Part of a small language model's weights.
Size: 14 layers, width 768, 6 heads of 128, MLP 2048 GeGLU, vocabulary 8192.
Training: a variant of Adam for these matrices, 903M tokens, 9490 steps.
MLP neurons of a small language model. Each row is named by its layer, matrix (down: output weights) and neuron, and shows model dimensions 48-239. Each number is 128 + 32 x the weight over its row's rms, rounded and kept within 0 to 255. Numbers have three digits each. A neuron's up and down rows have the sign that makes its largest values positive.
A block is one neuron, or neurons of one layer that tend to fire together. After each block is what it responds to, as a language model described it from the Wikipedia text at the highest values.

L2.down814:154135157132088149101122118113099154112052148134152123125128102122085135100123125128135138085117111141141132107113153065191132189091094140117114136120140128127167159162091182098090157190093111103183094171157102108091047123116133160079107151118112130084149159160111106155119121153081131144144100142143154083121197082077114143134117115062115140087147079080138121112096197142151137181109195133179060089088105194079126160130121167178189208100143129142128091130131132121117109094097122148111127079104092100138187119145139115110105119067131105162166158126100138164151184141085104107
L2.down1855:154111157067164084158100110115150105125125107142084086084128105165187117098174124082163098156139065131136101093143114145182065060119138092144089079110098116077168135148186145094102096092141198151124095124098136085167044172124123155114137066089182085066114153148088175110183079106130159122110129183118178109151104099086136161165150071141130115118108109082043137139151174145122125088169137083123160120138124117154088200118147120104172110136140110154098162198152174142084134159107143124052158141109087103152159104100190137092086126138102107128206183138095136145161133168113144175
Responds to: Apostrophe tokens attached to a preceding word, mostly possessive 's (fleet's, Amtrak's, Sheriffs') plus contractions and elisions (didn't, Ol', Pow'r).

L5.down884:101099132100115115134115145160141110182153102126170040118129096139122108083184076134120126121074150121161064120112160114153129110132120151157133170106065123102141118122136085176159093078120155156091147056138151161093131123172129099119091169100064181064138171089130189140104146092118155077062168120116109109160151107131131104133155143161144075105145150101125157126113165121141180165111106123164143144117164119114193167098118127170161074149103163154129135104131118117121072147167118131127130140060134112088147080075122066175120128134132102129144135089103147050075100114096123106
L5.down943:158145098088093096129138090150087093138178151152127105139164102138155140106143164128147143120096120142084145094171156100077177146111128132228151106153171158154108119169135127115118176114184128139138129162168151160111084124116196107156080081095084164124159116068109140187164120123168107122112159166126086081113146131147085126125160141094158099108147153134119115177129070135119161156093091150172171049141153128099127113116106122126186121109111136091167152086112089147197151143135118179133192125094156148114108088136151119164083095165141135157069187154111123115053144152106166086
L5.down1273:105106121165131114070135116162085120148111142132125113167112113115146135138095141116121051102120168158151153108162110116093108144151169137122120121186137167118118147151162086113112117136128111101172128080142151103079121157149090151120146111126153126105090128148119097138130103081129077143068152174166068120128106156141162126112106169187138132142170129149147130107156093111114080157170102139117086155122131099164134104147145147118107095137127112092124069104153125123166095144176109167135159142113101149113118109106134085139117157171146153110184154133088091183079151129111120147
L5.down1340:101107138061130137171174152102110121193119131163146130119154132119148110151142100130137114120095143145158112120125140185127111079096081092122091114172070174094122087118116089114136111148114113151138133114144153102098124120144139140176140114066164113082143169103122098107079133176125148134041104047250048084068158161152147127101146099129152125096156148149135150136117157146115162105175135150131130074133192066105128159177141143100148099208103139149138150163068028135150132138164147129054102146084200106139109137164147117105124120130117180148172078080119163146091122126159167154
Responds to: First digit of a year written right after a month name in dates, e.g. "May 2|026", "August 1|983"; rarely mid-word pieces like "Con-fe-derate".

L2.down218:140106115137111162143190151130181103100142132119111161101127097136191146072122109156110081085154160106151101108186101088112112109080133105113111158075160139142117130100133117111132152155144117165155145063133183132082101146178151141103131095162135170170175140122158129088066163083163110160121122119119155213128172136099130114167158126110158131164107148105114067152173169140135120099107122075136136140121171104077079119094134184133095088166090154107112115206143113162102082082123155167185145121173215139136124141136111104085108081165093200115134115106109154158120120100121115192
L2.down1332:094114091087111122039152109137139161147176152107143106080118128165131159191048123186097133111125110133158109122113129116162135130106117106102151147104120138158178165106181154177143136138089121168175146148156147157111153062136148107099096113148175123180141128141144121182169141140127153146135131083123106112129137114135093153164129066099148162121110073070186084125163221139130087121125128148075095136129136130075059121132129160121081098173108110059069157119150108104127105111104141128118094122129112096180108137202149155115174082131121162164168106055136158152109158147081076132
Responds to: The digit 2 as the first digit of a number after a space, mostly starting years like 2014 or 2003, also 26, 24, 2-1/2.

L10.down3:190138135151108130123138084163120055135131150142196130138146089102180042115089132094085168112136170162137078173133098130107172125083100092136149162157156129058143113156134143148133077117137146128122138091121087154180133161149095189076113146050191160157140184138076103142077136106157113110068187124114149172142091160066136061129132117059124136149187107095116112095143086104121129126106144086182087117092092122149127137187082119157166103170161207172174099100202083116140128186140157139127086169179146153127129099164146151099130068114139140122169139084103114155169128116133084199
L10.down177:116127099168062082151117150078188117132103144126159128103131132192112103155131110069080107083170063113085149119132196097171137138140109092097137119100162091096121172048149129157109078125118136088115097111120160142111139061133125201117122065152116123102139140114084140115159176097198063159122174134089121162186040113135109083090143101170154172088096070133153150168117135117040146159115150086081116075107112149161110110153162169165111128090131142137127139153124133104167132133154095056155109109131180170152142112135159116159183090075080131080138170134113185135141134161106074104
L10.down287:168063135091086121088141130148109120099115138146135160181154114092078077165133136149163131149146062120076065122128123129177124074136105064141113203138153099166104128113115151096161157097100150128141107114143170162088066081125118078201127139207121175127151059111174127073101149131074125090148113078112152109079161114070105115110153092114137169139155111144169165136171155124145131138058116106133173110065081091126172137111146152163108104077103154120115117177121113071134166148109161135148130146091145151084106080072156128158104157141193093132147080147124159081157107096116145143
L10.down501:144055123098091117143163094150109063187153173093117092123178162118138135128091120174189100154159137112150096066126177169091102109162154099127107189131156109125143138138140140082195121058131133135204177149197143119127200154108062169127178150130069146058127118134083123090121175086123163120152131115150142148152119048111077135081158159135164124097100111121161171055137160184086118158142136113127103152062124108095122137126098126215113153056111094138153108149149121190140117110117150109112148181088135140139140114163122148153115112143075164183111172099078086093160145181121206167
L10.down1277:135110163106135134067167151152166096057142115102118193150125199127131110143100091143144117098129137134100105071112111121162125097179099231082185104129119115131082153114145098160143106098107125129159105148118144134128153098093092110113095153139185150115122121069086134152102112074128078136111176094114104216179111142100115165163156125132156121185118102094112171128179088149132152145195177170164102135116136077116132112075113097101089092140173148145114128126180154124079175127092167105172139092153126160193115092113084127130147080090134118056102143132124161084121130126103154143
L10.down1367:136097169083085092084100129126107115160179156209119205105137168157119100157134122089098137147117063085072113150136154109178135105133167102148091096114174200082127117102168128111112103129169105115127182118082120104154122129138125149143123128096068120147104124144074114047095182148153121147113122130195089107170114186099141170145154143130157061133155150110128123220092123112110162116069171118124160071110095103112120078095138102075117059128159139125123143107125140102118148117072164147128124174141148116130081187085064178147191100151122127149140101050169132133156240139167097130
L10.down1808:138105142114113150123124087155119111117159121149041150122095124125130132155161169152150137139144136126179130106133081104082115107150075181138100055095091136116115080134194109033118169049124135132168126165132105124120155190121132103116144087102108117146126131136103165132107119131171111128147163160166180142122117124173139092143145166101155107127143166134094114125183138127086128047087153084103060117133152144154165126125101099160096099121131148163082105166097080086156177084139041094119120104160158122056111093180111117147135141158156129084134116096132185093149163151088154101
L10.down2032:159131159134133126145180143099191180125060160162129150122140130149121098090048089145067123115126057122150150093155122093118122077122167097119117120154143063196139156106097129143146163127170184118096117110116154133158136096115155187129138155112158220141173131125116141149117156130131161187115111145135113122149096122049104154174110116120157101149120135152130165167154167145026165132146111136103143101102123081118087157117125125131145113133136123084155133161153105109144083109094135171112081128106124099116155113177117137110092021130129100085087129070166111112170190113169177130
Responds to: The leading "2" of 21st-century years (2004–2026) in dates, table rows, lists and ranges, e.g. 2013, 2021–22.

L10.down43:139162128143165086165087139164149123114117108116103045149192166134164148146103078168134177087160093102137101024089096170120138083138149109152018165088151120091125117082109163112118107104146158136097095140136075152156109156144149168110045118107082088107120102119122099103124143085106160040089109107094061145129127159122148127137109163138079128154090113160082107198085118110146068103170115125142105111100147126121102099167113055131154145150089117128169117167175098123106137092132127114144141138194213115124135172183075144099114177080142108126068109100133109091138144081126117158
L10.down129:157141147142128166086110159184075145098110158133167100131112166127135179164193119177163155150162078122111152104158110178115066090191113142152152163061070133082098128106126123124118101057082157192170091107066104164144092195112179186148174188123145126126140147142107136123104131143154165144176165177113118156114150109122159131126132096142137107164108096110098052131082074112105160146077151112100107200120143130080167138116104105127130132157132159150124157147101094173138135160125126122123122129142091163140125176116138109119154124136085126108138160055122107084157142110093135143
L10.down270:175095154128105085138083119142170122097194147121091153127134086134125174113114150115106089144136121129163122169187170102134192117116141163129137097189116154127127105106182139114126092081154151086105087106120104178083152131149085137072081145145184120139153126102109109094134155104107141125159167107156064162099113126175130066156207115137145073096130151155141130129090089095096146143128137127124135099153141114126141108079140136184130111115126147147173133127103146168097091158117058200140144206073097193175155123117171092128183055116135129121170081104135116080110104134119155127
L10.down337:127121085101180131150125115114125118133127155120085106144120135123083103160113098128126118111123133125077177099198093166091133131127110131158161103150120144134202170134113119080139098146160142118121130156130148101093117121113134126129154126162141077156142144135148128110149200128098163095148112113114137157138181119081109116165076185115056101106114155126144088100077143126177177109104142160136166142046091169119098078140119123183087140113220163196095151063167111173091216183135065099106121175133073120121148057164106158169149094135116086164207172089170125120107159089107103186
L10.down672:158061086103087117063117154131096151100111154101132113157096116105091087150180106123094151123123189107095193156075160096201117158131113105097132147074117124118093198166098136156137152150124135106119083101154169111140113139107151118141093123150083109099114205142157102088161152099133144160164109082103153148164102088117110110167120162174121079132107110146162115150140115120136124130126091075104099103060146142152114152127144106116100126106197176124106067142069113150109091105122114185158134169119139133149118177167177142047132114134132096192130130102145168158150159116130123156
L10.down942:159165191160149105072108159156098116116159141090150115158131152125110147100134176121132080137126183163125094096110145072102106124120169122114093108095083055121055102142117168126126170091111086124140146114089098143159143138115147173142135142141091057103160110169104146091151126155154153154187120080094158215131153103141179134159118105104144136158193103096211160088149102092143058119105200145125120143132147186150111196114144131152113160159100134090217117107188079173124174073158109120112150154085156147084132164054131116148149173174178137059126092067077173129124108126098126131
L10.down1308:098119104132125160115082156147084118108126089119155180154095137141124125136128158115200094098084141085106120097134155163077173147090118078173153124129151103130161163110141136143122184130136084133191157122109096146153125141151089142076105126148054142149086125099168147127121070160192140134115128110099179142160091168130139147113122149123134191109153148163116156097102143110054175050109078164126132110055202131125125086179123098102125146138145158129177105146157092068132131128096052134089138097113160078152180100156118120119118182153098180067135159175100128132144146050191151127
L10.down1471:144121115095110059138103125069128180105140117090146131137126143136143146124147079108143169152124056120149074124110152136098083134141117128069069090138181142117151073077100134078217139151142200085153157217131103149143142093135168097142113133131125065148071133145131119170082184115140148172179135161175068113144097105140099140125137148110102092077084158087097099146119172137128143139083092152143076178120112097073114151096120164129118100172127084080092124150147148118145111095153124175060150126129128114118091130166120119159124134083175115161144161186135103144028064141181090121
Responds to: Digits or letters partway through model numbers and weapon or gun designations, often military, e.g. Curtiss 18T, AK-630, 32-pounder, B83; also some mid-word name fragments.